From a checkpoint of a small transformer trained on Wikipedia.
Architecture: LayerNorm before each block, learned positions, no biases in attention or MLP, tied embeddings.
Training: a variant of Adam for these matrices, 247M tokens, 7541 steps.
MLP neurons of a small language model. Each row is named by its layer, matrix (up: input weights; down: output weights) and neuron, and shows model dimensions 80-175. Each number is 50 + 10 x the weight over its row's rms, rounded and kept within 0 to 99.
After each neuron's rows, "fires before" lists the tokens most often just after its 100 highest values on Wikipedia text that the model never trained on.

L7.up440:48 44 56 49 64 56 36 55 58 45 47 60 35 48 61 54 31 50 50 58 37 49 40 39 47 58 52 58 52 46 41 58 63 41 41 44 61 52 46 64 61 58 62 48 30 38 46 41 14 54 59 41 53 46 52 59 52 36 64 72 71 44 49 64 46 45 45 57 42 44 46 54 59 67 54 46 57 56 37 42 44 26 61 47 35 26 61 45 53 46 55 56 56 33 27 61
L7.down440:42 36 26 46 33 30 33 43 40 36 40 48 60 44 49 63 57 53 38 42 37 46 49 34 64 71 68 59 55 53 57 47 44 39 50 47 60 56 48 62 41 34 48 47 54 48 42 56 50 52 52 69 55 32 54 62 48 60 39 47 59 51 63 51 41 59 53 44 33 45 35 51 37 27 45 59 53 30 41 52 56 52 50 52 60 65 71 54 34 31 33 38 44 30 68 39
fires before: "\n", " The", " It", " In", " He"

L10.up760:52 55 49 53 51 29 35 45 59 57 52 46 51 63 63 61 37 46 45 44 46 56 41 49 48 45 42 48 61 40 47 51 61 59 45 55 52 43 54 62 54 87 39 40 59 45 48 48 41 46 62 55 40 52 66 36 44 53 66 62 50 43 42 60 44 61 46 36 47 44 47 60 61 40 62 42 45 51 32 34 44 34 58 55 55 69 44 52 56 52 53 50 28 60 42 46
L10.down760:34 46 51 42 45 42 54 60 55 52 60 62 41 53 47 70 54 72 64 58 41 44 57 48 52 63 60 70 59 43 38 50 65 44 42 55 42 59 67 49 44 50 55 72 43 54 54 50 40 57 46 43 38 52 42 43 44 30 41 51 43 54 52 48 53 37 61 53 50 50 47 52 62 56 46 53 12 47 42 41 36 52 52 48 59 62 59 48 47 45 37 55 49 50 46 52
fires before: " |", "W", "F", "|", "O"

L4.up795:53 45 42 53 43 63 47 58 47 49 32 47 17 37 47 60 59 42 70 48 37 40 54 44 47 44 33 36 52 48 63 67 66 41 43 50 53 38 72 47 49 49 44 45 63 34 60 57 52 40 57 43 41 44 42 49 49 32 47 50 39 59 60 55 62 46 42 44 61 49 55 58 47 43 86 67 48 47 43 45 38 61 57 57 45 44 36 40 50 51 42 47 49 54 30 53
L4.down795:41 59 57 45 73 49 67 41 47 62 43 46 38 69 48 58 25 49 51 50 51 37 39 58 42 69 38 38 48 46 41 50 44 57 51 46 74 54 59 55 49 40 66 42 53 49 29 44 60 59 69 51 49 45 54 52 49 37 56 43 66 35 44 45 55 62 59 47 50 32 69 56 45 56 35 55 59 46 46 39 43 52 66 47 57 43 67 52 35 49 54 50 66 69 63 51
fires before: ":", " Total", " Su", "b", " De", " ("

L5.up393:44 61 52 68 40 56 34 40 40 39 56 57 48 55 55 51 59 47 48 32 45 62 42 57 53 51 45 57 49 50 46 79 66 59 37 62 43 50 51 53 53 58 42 38 59 59 55 34 41 38 45 41 47 55 55 45 42 48 58 66 52 67 42 46 54 52 49 44 57 57 41 43 47 55 54 52 63 56 45 48 40 59 41 48 44 46 40 46 74 46 36 41 45 42 37 37
L5.down393:27 57 41 51 54 50 41 23 53 58 33 52 54 51 62 46 54 52 30 49 67 47 54 35 67 56 40 33 64 51 59 53 57 58 53 47 44 49 38 56 53 48 63 54 54 41 66 37 47 70 49 52 34 43 58 60 50 44 45 34 36 46 49 62 37 42 54 48 54 37 51 48 47 52 40 66 46 68 43 61 32 54 55 57 49 40 48 62 51 37 60 51 49 31 41 40
fires before: "==", "The", "In", "B", "===", "A"

L10.up118:64 46 50 53 50 49 39 64 41 56 61 39 44 50 23 49 58 39 52 54 42 60 41 44 55 39 37 53 58 60 46 52 52 48 53 48 55 46 69 54 46 56 32 60 55 57 57 55 63 60 45 47 44 57 66 43 54 34 60 71 37 60 49 47 68 58 63 45 44 28 55 62 67 51 61 54 45 47 28 51 43 35 44 60 56 61 48 44 52 51 47 45 49 36 52 51
L10.down118:54 47 36 63 38 49 42 56 50 42 44 41 44 66 58 42 42 35 57 30 57 44 64 42 48 63 67 49 67 53 42 42 46 46 52 50 50 52 39 52 56 45 48 47 65 68 47 39 47 48 50 37 33 48 33 66 49 33 33 43 69 46 37 62 42 52 61 46 23 45 62 50 49 60 48 54 49 41 51 45 57 41 40 54 68 49 51 50 55 32 48 52 41 46 57 45
fires before: "s", "ed", "es"

L6.up305:53 42 37 39 48 45 39 44 52 59 53 46 62 39 52 32 51 44 52 48 48 60 30 43 49 41 31 64 23 48 21 66 50 42 52 54 64 56 52 59 39 53 48 42 54 72 51 39 24 71 40 48 50 56 58 51 59 51 54 60 39 61 41 54 43 44 47 47 49 47 56 41 46 48 46 55 31 47 59 35 53 59 60 52 60 58 43 51 56 44 49 43 37 45 43 42
L6.down305:37 41 54 52 55 42 44 45 73 46 42 47 60 46 43 70 77 39 50 40 53 45 51 64 62 57 48 58 46 60 64 74 47 72 36 55 41 44 53 44 40 55 59 49 51 46 62 50 46 57 48 39 55 64 58 42 52 43 33 39 47 43 60 68 57 71 40 70 59 42 37 43 46 42 51 53 47 51 47 33 50 38 65 57 50 37 48 43 55 62 57 53 52 51 43 30
fires before: ".", " |", ",", " (", "E", " mi"

L5.up406:51 38 65 47 49 49 42 50 57 47 60 58 48 56 56 60 35 23 35 58 41 58 36 51 51 62 49 51 25 58 54 44 50 66 39 69 58 52 39 51 52 63 44 50 39 49 46 73 42 70 52 40 57 63 59 59 42 46 50 69 64 38 61 73 53 38 52 47 57 50 51 43 70 49 57 56 58 41 36 45 39 52 68 72 41 49 58 50 42 52 74 57 45 51 56 40
L5.down406:49 52 48 42 63 62 48 53 35 55 48 47 50 48 42 59 64 61 49 46 60 42 46 61 68 52 50 65 61 50 69 57 68 45 52 44 49 57 38 65 39 34 41 48 52 47 56 72 54 43 42 16 54 50 38 39 45 56 50 55 39 48 41 28 50 59 68 58 42 58 59 48 37 53 53 60 42 27 46 44 57 61 46 63 59 46 43 39 57 41 38 37 53 53 46 45
fires before: " |", " 0", " 1", "\n", ";"

L5.up888:51 51 40 38 64 42 22 63 33 46 44 65 41 52 52 59 50 57 50 62 37 55 51 46 38 39 59 30 47 57 36 47 61 59 31 47 54 57 61 33 62 60 56 70 43 40 39 63 35 64 60 51 42 50 37 55 60 54 56 60 55 40 56 68 47 37 65 51 42 53 61 50 61 62 48 44 43 40 48 61 48 27 65 59 57 47 50 45 42 74 58 55 62 44 46 39
L5.down888:46 38 50 52 42 42 63 52 67 49 71 50 45 61 41 35 52 51 45 45 39 61 64 36 43 70 53 44 65 50 60 49 58 43 38 50 38 66 41 21 38 50 45 53 45 46 51 65 35 48 53 58 50 37 38 47 47 48 48 50 54 57 63 48 56 55 43 39 41 62 66 42 51 42 47 60 56 54 38 61 67 25 57 57 44 40 73 48 43 52 55 51 51 49 67 49
fires before: "\n", "|", " 1", " "

L10.up613:38 51 50 36 46 29 49 61 37 69 60 45 57 53 43 44 46 41 35 44 54 56 38 58 54 34 42 59 59 31 55 35 50 59 42 55 57 44 51 44 53 67 57 58 61 38 53 56 35 42 53 33 30 47 46 37 51 34 48 60 55 37 62 64 55 57 40 34 44 32 70 51 65 43 36 65 59 42 46 61 46 58 52 55 47 50 48 33 41 64 60 53 31 67 51 57
L10.down613:46 52 38 55 48 51 50 48 34 57 34 56 50 56 66 70 55 48 57 39 55 29 59 51 36 49 58 55 50 50 50 46 62 67 49 52 56 59 55 46 59 67 47 60 30 41 55 62 48 60 47 49 31 43 34 48 47 64 53 47 43 54 38 53 62 57 48 44 73 54 49 42 38 52 35 53 72 40 53 45 67 51 44 50 76 49 55 67 54 50 52 50 52 50 43 42
fires before: ";", " |", "ite", "A", "F", "R"

L10.up497:32 33 46 35 49 41 47 59 58 58 65 49 54 69 35 34 60 39 47 54 26 58 68 42 57 37 38 58 52 38 41 45 38 45 54 52 69 55 63 35 34 70 48 51 40 49 61 65 36 56 60 50 35 53 62 47 49 65 48 53 59 34 41 39 45 50 42 62 42 52 42 56 59 55 52 37 47 59 48 52 55 45 37 48 43 41 46 65 52 37 46 49 54 60 45 47
L10.down497:47 46 43 61 67 45 60 55 45 48 48 54 31 55 61 58 55 51 59 61 46 46 55 40 57 57 39 50 82 44 72 35 70 62 47 46 56 40 48 57 50 59 49 38 43 60 52 53 43 40 52 20 48 32 50 69 54 42 72 47 52 54 45 42 74 66 49 53 52 47 62 57 66 50 25 26 63 37 50 61 47 49 34 65 40 54 60 40 45 36 57 43 47 58 49 34
fires before: "s", "ing", "ed", "ance", "ers"

L5.up157:41 43 49 57 50 61 22 61 55 47 42 66 43 54 48 46 43 49 59 63 45 56 47 39 57 29 57 47 54 53 38 61 52 26 46 55 67 59 65 45 53 53 45 50 42 44 56 38 39 63 60 32 38 42 44 60 57 38 61 48 67 45 49 65 46 38 53 55 48 45 56 48 48 69 47 36 49 64 44 58 43 33 50 46 54 38 63 57 48 49 67 65 53 31 39 58
L5.down157:48 61 36 53 46 47 63 44 52 63 51 47 42 49 42 39 39 55 64 40 38 54 48 53 40 51 38 46 37 53 45 36 55 52 41 53 45 48 40 41 54 58 45 63 46 53 61 56 50 43 57 67 42 55 52 47 43 46 59 42 54 48 57 42 68 60 56 41 35 35 32 72 41 51 58 51 63 23 52 69 60 50 42 61 54 61 60 47 36 66 42 57 58 53 50 51
fires before: "s", "\n", " The", " He"

L4.up54:52 55 44 54 65 44 46 43 46 63 68 53 57 42 41 57 44 37 59 40 46 35 48 51 78 44 43 46 46 44 60 43 53 45 49 51 38 37 51 58 41 54 48 74 33 67 63 59 52 52 49 41 40 51 46 45 43 39 51 33 48 50 51 61 55 56 47 35 66 58 41 71 37 54 61 52 47 47 71 40 43 42 62 46 61 52 43 66 61 34 67 54 27 46 47 48
L4.down54:61 52 57 49 50 64 46 48 59 66 54 40 42 54 47 54 62 36 42 30 49 48 53 57 57 48 36 53 47 61 72 41 40 49 57 50 56 39 42 35 37 41 50 32 37 42 56 40 59 27 38 56 47 56 52 65 48 51 55 55 49 37 54 47 61 45 48 58 49 52 44 59 26 26 25 55 55 63 59 55 62 38 54 50 51 39 59 34 62 36 47 42 48 58 49 44
fires before: " |", "\n", " a", " an", " ", "---|---|---|---|"

L5.up601:38 52 50 48 57 43 65 54 60 55 52 45 46 35 50 43 37 33 50 58 44 44 42 18 51 59 49 41 26 58 50 42 56 31 34 65 42 51 48 42 62 56 38 55 48 63 62 46 48 52 58 38 48 39 46 60 46 46 50 48 63 61 57 65 64 35 42 36 63 37 65 40 48 57 55 68 39 44 57 38 54 36 62 41 59 49 55 47 59 62 64 49 36 51 58 56
L5.down601:41 39 59 56 40 62 59 42 53 45 60 44 51 54 58 50 40 36 52 45 50 65 45 63 59 58 36 47 60 63 43 29 30 56 49 65 57 48 48 45 46 47 50 51 62 40 80 54 43 59 27 57 54 45 52 56 42 41 32 46 40 41 56 61 45 50 49 48 43 39 46 44 48 55 44 41 45 29 34 52 61 32 35 56 57 54 72 40 45 41 63 50 36 51 47 53
fires before: " 19", ",", ".", " 18"

L3.up1004:51 38 45 66 53 50 37 81 56 55 70 55 39 58 47 46 37 47 55 44 43 37 47 48 42 34 56 59 44 49 38 53 57 65 36 55 58 61 54 42 55 56 51 44 55 58 31 45 38 51 55 46 36 49 51 51 58 37 55 61 71 59 49 66 58 52 47 47 57 35 54 73 54 60 43 46 48 56 59 69 53 46 45 48 61 41 55 49 50 61 66 57 42 49 39 52
L3.down1004:47 39 35 62 46 37 52 54 48 53 36 45 66 50 46 59 45 46 62 51 44 35 52 31 63 51 47 48 59 50 37 58 52 53 40 41 56 50 51 35 38 53 40 53 65 56 64 44 36 52 51 67 36 64 77 74 46 49 41 44 48 49 40 47 56 57 48 49 48 51 50 45 61 46 51 55 46 61 46 67 44 66 36 51 56 63 28 58 63 62 41 77 60 50 43 49
fires before: "N", "E", " /", "W", "s"

L3.up581:42 47 40 54 60 48 52 40 57 54 69 61 45 56 40 72 44 42 48 42 39 35 49 37 82 53 50 50 51 40 51 60 35 56 48 48 49 69 68 57 49 50 44 71 43 38 73 52 49 49 55 39 47 53 43 66 53 31 41 63 72 27 44 52 51 57 46 58 64 44 58 58 45 62 53 33 42 59 39 47 41 33 55 42 57 47 48 52 44 37 66 75 45 37 30 54
L3.down581:64 41 35 57 60 48 49 28 48 34 64 45 43 53 45 50 48 40 59 22 52 38 59 35 38 57 43 62 55 48 46 51 48 45 48 59 51 64 52 67 44 51 46 51 59 44 47 61 46 38 56 50 52 37 52 45 60 34 52 56 54 47 47 52 38 55 60 56 45 47 65 43 40 47 37 60 44 43 34 44 52 50 26 33 47 46 48 37 49 59 37 56 26 61 60 46
fires before: "ri", "ur", "op", "hi", "ub", "s"

L3.up895:43 38 53 52 60 55 51 60 61 58 64 60 56 46 38 36 36 45 50 44 41 58 43 54 72 53 35 48 39 52 45 40 63 46 41 62 48 34 37 50 25 55 49 44 54 67 60 55 34 50 49 48 50 40 62 37 42 56 54 64 46 49 47 65 60 54 43 37 65 32 64 47 55 54 68 57 45 40 46 42 55 66 39 50 70 60 33 64 43 51 61 44 43 45 55 68
L3.down895:64 66 32 45 62 49 56 40 52 53 41 52 49 61 46 54 47 49 55 52 63 31 34 48 33 43 40 49 33 57 56 39 55 41 50 54 59 56 44 51 56 49 45 60 47 62 57 41 49 48 40 39 64 71 47 30 52 57 38 53 45 49 58 51 43 57 48 40 43 57 48 64 37 62 33 51 41 37 59 53 44 51 51 43 54 53 55 62 37 31 69 61 58 52 46 53
fires before: " |", ".", "–", ")", ":"

L10.up127:46 30 49 47 60 45 29 60 34 38 52 60 44 45 48 57 34 57 46 54 31 56 54 43 56 60 61 62 34 54 41 57 61 46 47 55 33 59 47 50 37 51 46 45 57 39 42 38 40 70 77 53 48 38 57 62 44 65 70 60 43 34 59 46 60 50 68 43 35 43 68 65 56 51 63 46 44 64 46 74 46 39 47 51 47 45 48 65 45 55 49 60 64 29 61 38
L10.down127:56 55 57 47 51 43 37 61 53 05 52 52 34 45 53 54 53 67 37 61 47 39 50 63 44 52 66 53 55 69 55 63 52 57 39 57 33 43 64 48 36 31 53 48 55 45 29 57 54 58 52 53 51 41 47 56 42 57 40 57 53 47 54 55 48 43 88 58 50 45 56 54 40 60 39 49 45 53 36 61 53 42 61 48 61 47 57 54 50 60 55 63 62 45 51 42
fires before: "\n", " "

L3.up1020:51 49 34 53 59 37 55 64 51 57 60 62 52 50 50 51 61 40 53 54 42 30 43 48 75 49 50 38 47 39 48 44 53 46 52 57 33 75 54 56 63 50 44 64 44 53 50 52 42 56 56 50 49 44 63 49 58 45 54 49 66 57 37 53 64 45 52 39 56 41 56 61 47 49 52 57 41 42 68 50 50 39 55 57 68 33 39 69 72 52 44 55 46 47 40 50
L3.down1020:42 54 45 37 66 47 56 53 59 54 54 61 37 50 38 48 54 37 55 38 43 57 43 46 48 50 56 54 59 50 55 63 48 38 41 45 48 56 40 42 36 46 47 56 73 65 65 38 35 28 60 49 44 45 70 51 56 54 61 50 71 41 40 42 58 50 45 45 40 37 51 53 42 48 45 52 46 40 67 36 39 42 58 43 55 47 52 55 72 53 45 43 51 51 35 53
fires before: " a", "\n", " an", "---|---|---|---|"

L4.up136:36 39 55 50 47 64 44 74 46 51 70 45 43 55 51 47 44 44 51 45 42 49 58 58 45 44 47 51 43 47 55 49 42 60 34 49 70 56 56 58 38 54 57 37 50 72 44 50 39 67 68 47 42 44 48 62 49 50 50 59 60 36 51 44 47 47 49 55 56 34 58 69 55 49 40 41 49 41 63 68 54 65 75 44 33 26 61 55 56 49 55 43 45 45 44 52
L4.down136:61 48 40 60 55 53 39 51 41 46 48 51 73 44 51 52 60 30 46 44 62 68 51 55 62 45 34 28 58 54 43 50 28 63 49 49 56 55 49 44 25 62 59 42 42 36 68 59 45 60 42 50 39 53 60 36 42 54 47 48 59 21 46 39 52 40 45 49 37 56 49 48 49 46 40 38 47 63 45 51 60 48 58 60 36 62 58 68 72 53 58 52 79 46 56 40
fires before: "\n", "=="

L5.up438:35 48 56 57 46 40 49 51 57 58 56 57 46 33 35 51 47 42 30 24 36 43 47 59 66 62 30 34 56 44 58 54 55 59 34 47 62 46 47 45 49 56 50 42 59 62 51 31 36 53 59 44 45 39 47 48 46 40 55 58 57 48 45 49 62 57 45 45 60 54 70 56 48 59 79 49 53 52 41 44 41 42 50 44 50 56 45 54 57 59 54 41 45 55 38 42
L5.down438:42 42 59 58 61 40 44 68 43 58 45 57 66 31 56 47 40 58 56 53 38 45 65 14 53 61 47 50 58 49 53 30 38 44 47 43 53 48 45 38 47 50 55 52 49 43 73 34 39 70 41 53 44 64 48 56 53 50 49 48 46 39 52 47 44 45 53 47 39 56 39 29 28 81 51 27 46 42 40 58 37 42 48 29 65 67 49 54 54 63 53 49 53 49 54 47
fires before: "==", ":", " ==", "s", "de"

L6.up359:35 46 68 56 57 53 28 47 40 53 48 53 40 57 42 52 29 48 67 58 33 54 44 41 49 52 54 44 50 51 44 50 53 40 45 53 50 58 73 32 57 60 52 46 45 40 50 51 40 60 57 43 55 59 50 54 61 43 62 60 63 40 59 68 55 37 49 52 56 56 45 51 50 69 44 54 61 49 48 62 51 38 45 46 39 30 44 49 47 73 63 70 46 25 37 54
L6.down359:51 39 32 43 46 33 63 50 44 55 38 44 52 59 43 45 41 46 35 59 38 59 48 46 55 43 59 63 43 65 65 57 55 39 55 47 47 57 62 42 34 46 35 55 45 54 37 55 40 61 60 46 57 38 56 51 48 65 52 56 49 49 72 62 48 41 43 47 43 49 46 32 40 49 44 57 47 38 28 33 39 46 65 55 55 61 72 50 57 56 42 46 60 46 47 55
fires before: "\n", " The", " In", " He", " S", "-"

L5.up827:38 48 45 61 64 47 33 43 66 60 51 47 47 50 57 47 51 46 41 35 51 58 51 54 40 49 27 53 57 45 40 69 35 69 49 58 58 51 47 50 28 48 51 54 52 51 47 47 64 46 66 41 40 38 44 40 46 40 57 65 62 36 37 49 69 62 48 36 63 64 60 46 40 63 63 54 46 52 58 44 45 63 57 49 59 59 40 53 56 31 56 35 45 52 52 52
L5.down827:56 49 53 53 60 38 46 69 64 44 44 57 48 57 54 35 54 43 73 39 25 46 45 52 68 63 34 53 66 43 53 50 43 69 43 46 61 41 56 57 38 60 51 47 56 44 55 48 53 48 42 59 46 52 57 34 47 59 63 53 70 51 38 40 66 38 41 53 47 26 49 44 45 59 52 31 46 56 44 43 58 54 55 60 67 44 49 53 32 45 57 50 48 40 52 42
fires before: "==", "\n", " ==", "de", "s", " ("

L4.up877:42 55 42 36 50 48 42 62 48 58 59 66 35 60 48 54 39 56 37 52 27 58 48 35 44 57 50 63 46 55 46 64 45 29 53 58 49 55 63 24 56 54 47 49 41 49 49 50 26 77 64 43 59 38 45 57 54 42 57 45 59 51 58 57 45 50 46 49 55 43 70 49 61 69 61 49 55 49 49 56 44 45 58 57 57 45 69 45 52 57 52 62 54 38 56 61
L4.down877:60 38 53 63 57 45 42 47 45 44 44 53 56 42 54 44 33 51 40 54 49 67 41 44 53 53 55 47 50 62 52 54 59 54 46 57 64 49 55 52 38 56 58 57 65 43 40 40 46 52 24 42 51 53 49 63 42 53 62 59 49 34 67 46 55 42 63 43 39 71 43 46 59 43 42 46 60 30 37 43 57 45 51 48 34 57 54 52 41 59 54 67 51 54 34 47
fires before: "\n", "-", ".", ",", " on", " and"

L6.up600:45 26 50 51 64 46 38 58 44 47 39 73 58 59 53 41 38 51 35 49 21 60 50 44 37 57 51 42 48 47 29 56 41 50 58 56 50 74 55 51 57 58 51 62 39 32 53 38 43 63 50 44 45 45 44 51 45 52 60 61 50 46 56 58 41 40 55 54 47 56 75 73 69 68 48 49 55 48 46 71 49 33 32 50 45 43 44 54 57 62 54 47 63 23 47 59
L6.down600:53 47 46 27 31 50 61 44 56 39 60 47 50 51 52 55 50 57 34 55 46 51 50 58 41 68 63 52 56 72 61 40 52 39 22 50 34 39 60 52 39 40 41 70 66 66 49 56 46 60 52 57 78 41 53 38 48 58 46 50 50 54 63 58 61 44 44 55 42 61 43 32 40 36 45 57 47 53 35 50 63 57 46 48 44 44 61 65 59 57 49 38 52 49 56 55
fires before: "\n", "-"

L4.up638:31 53 65 55 55 59 29 50 53 64 48 42 53 50 41 53 52 55 50 72 41 59 52 39 40 38 48 50 48 45 31 52 39 47 52 49 59 57 53 48 57 54 50 43 45 52 56 57 36 47 67 34 41 49 45 54 63 40 70 65 67 36 53 53 50 34 44 49 49 53 78 44 55 56 47 54 38 49 34 61 52 20 65 50 58 68 66 50 37 66 64 71 44 33 53 51
L4.down638:47 56 38 58 45 26 55 53 41 37 40 65 37 35 50 50 38 58 62 45 40 53 50 32 59 44 49 39 40 47 48 55 63 35 41 50 55 40 49 31 61 51 38 48 59 44 40 45 45 58 67 59 37 20 44 40 53 66 54 42 52 52 53 54 48 49 44 44 44 56 45 52 55 64 68 46 73 50 49 51 36 57 52 65 60 40 46 46 53 49 53 56 63 37 43 52
fires before: "\n", " The", " It", " In", " He", " S"

L3.up669:43 42 58 53 58 63 35 57 55 57 62 70 48 59 49 51 42 52 47 46 40 65 53 27 54 42 46 52 50 49 40 47 41 56 38 49 64 73 68 42 53 50 47 47 35 53 52 53 40 65 52 53 48 44 52 42 60 44 66 56 60 32 50 60 52 60 37 52 50 40 64 49 52 74 54 54 44 53 60 57 55 48 67 43 56 47 61 50 39 54 57 41 55 46 54 51
L3.down669:52 50 43 59 37 52 41 39 47 55 42 42 72 69 61 53 53 30 52 49 55 51 43 60 55 61 36 40 50 51 54 59 56 60 49 44 54 47 41 44 23 56 65 45 63 38 73 44 50 46 44 57 50 70 43 40 39 44 59 53 56 43 47 36 65 46 45 48 58 77 44 44 43 34 57 47 42 46 45 49 50 58 57 55 37 68 42 53 49 62 37 44 42 58 38 50
fires before: "\n", ","

L5.up652:36 44 58 61 47 47 49 62 63 63 59 45 59 54 52 57 45 49 53 37 38 69 51 44 52 48 49 53 45 47 47 65 72 47 51 65 41 54 54 60 33 55 53 36 51 56 52 55 36 53 57 34 43 59 52 38 42 54 53 65 47 43 52 52 69 53 53 43 59 64 55 42 55 51 73 66 57 46 38 49 59 64 46 55 58 61 35 41 60 67 65 42 41 46 41 60
L5.down652:40 64 54 68 66 73 32 53 52 53 54 45 35 45 41 45 38 44 41 50 69 54 36 38 65 47 61 34 23 63 38 41 49 56 62 52 36 39 49 56 69 43 68 38 53 62 62 40 61 53 51 55 32 48 49 59 48 57 28 56 50 54 59 57 34 47 41 52 56 31 62 57 59 65 36 51 34 51 35 49 54 59 54 49 61 53 48 67 46 51 51 56 49 34 58 39
fires before: "==", "\n", "The", "===", "B"

L4.up526:40 39 46 45 55 55 40 49 44 56 56 42 46 48 46 50 31 35 44 42 35 51 38 54 52 39 51 54 47 47 64 69 57 37 31 67 42 23 43 59 45 59 38 36 58 41 60 55 31 49 48 37 41 54 44 51 41 40 50 65 50 41 41 55 62 51 43 46 59 48 52 64 54 52 59 45 59 51 58 39 49 57 38 65 55 60 48 47 52 59 78 39 33 53 45 58
L4.down526:41 45 44 49 49 40 38 69 53 44 52 49 39 41 60 51 61 52 48 66 70 51 59 59 30 67 50 47 58 55 63 36 46 45 31 45 34 48 57 57 62 37 46 55 47 61 33 55 47 42 64 45 56 48 56 50 44 47 59 47 47 63 46 52 51 55 55 49 36 52 67 44 60 69 43 43 46 67 39 63 36 43 46 48 46 36 54 64 56 58 53 36 37 57 56 43
fires before: "F", " |", "R", ";", "M", "ate"

L4.up656:39 40 60 55 50 58 45 65 22 46 43 61 38 57 40 39 38 58 41 49 28 52 43 47 57 59 51 57 39 52 39 43 73 53 37 49 47 65 49 27 42 57 44 40 53 48 40 62 50 68 61 56 38 36 69 60 55 53 45 45 50 42 54 59 43 44 53 42 48 46 61 36 56 63 52 56 58 63 43 52 58 34 57 47 43 55 35 58 37 61 48 67 55 46 52 52
L4.down656:40 59 48 33 51 71 45 61 48 32 60 48 46 60 52 36 54 40 32 61 37 34 47 50 48 58 42 34 40 54 42 45 49 59 45 60 46 51 53 35 41 41 49 52 44 65 61 52 36 54 56 48 52 59 45 59 50 58 36 56 38 39 61 41 52 53 49 50 36 45 76 46 47 48 51 40 36 52 37 61 56 34 52 60 65 57 62 56 43 56 55 64 47 43 69 44
fires before: "\n", " ", " Re", " P"

L10.up524:44 55 54 44 46 54 45 66 47 52 54 54 66 57 49 31 41 49 45 58 49 62 43 50 62 31 46 42 34 45 44 41 59 56 62 43 49 33 63 39 33 59 45 45 63 57 66 48 33 57 55 33 49 59 50 33 58 50 51 51 54 66 46 50 56 42 49 33 38 50 44 55 52 59 65 42 24 58 46 44 49 26 52 48 59 54 35 47 46 57 59 65 45 50 54 59
L10.down524:58 59 45 48 28 59 59 21 51 44 44 49 46 48 49 54 55 44 62 49 34 42 57 52 50 62 45 65 65 58 57 58 56 54 47 48 61 48 48 53 59 56 40 34 64 45 49 77 31 63 42 56 56 61 40 48 43 65 33 59 37 52 42 51 55 51 42 50 43 62 55 50 59 53 49 48 67 41 46 37 52 68 49 55 37 58 34 32 65 52 51 38 46 53 51 51
fires before: " |", ".", "or", ";", "er"

L10.up695:40 36 46 44 67 54 63 46 48 48 71 64 54 66 62 73 35 47 50 50 49 69 42 50 58 33 40 45 47 39 45 42 39 52 63 60 44 48 52 60 43 55 50 39 38 52 64 46 40 60 47 44 50 52 54 40 37 61 44 49 56 52 42 40 56 40 43 63 47 41 48 51 47 53 44 50 39 42 68 56 61 58 42 51 39 51 41 46 47 60 54 39 50 44 48 45
L10.down695:45 46 55 48 46 52 39 53 66 44 28 34 59 51 45 68 62 51 75 59 47 38 58 57 52 61 42 37 67 28 50 48 61 66 63 41 42 76 63 43 52 54 56 53 43 48 31 41 34 37 62 55 43 33 53 47 42 34 69 48 43 65 41 39 41 42 72 52 52 52 42 50 40 52 44 54 30 47 30 59 41 36 44 38 51 50 60 51 44 50 49 56 46 39 41 41
fires before: "ed", "m", "ing", "mission", "mit", "es"

L4.up107:45 36 42 53 52 56 42 65 44 46 54 49 41 48 42 46 35 39 33 56 32 53 38 49 46 59 44 58 27 51 62 63 64 50 27 56 45 53 57 38 40 70 36 51 55 56 40 59 52 86 55 46 37 40 41 41 49 50 50 39 46 33 56 62 51 46 48 44 57 56 65 45 57 41 59 49 52 49 59 55 59 47 53 50 52 48 34 63 63 60 57 49 60 44 47 43
L4.down107:38 45 53 55 53 59 57 64 61 28 56 53 50 40 61 55 52 53 46 60 47 47 46 54 49 47 57 41 37 60 50 44 49 51 46 61 31 65 83 40 58 45 45 50 31 61 70 45 60 50 56 45 42 47 51 56 49 57 50 47 29 53 61 43 51 45 67 50 45 45 50 57 66 53 41 57 44 47 34 64 60 29 52 53 60 39 47 57 52 60 50 61 66 39 53 32
fires before: " ", "\n", "---|---|---|---|", " T"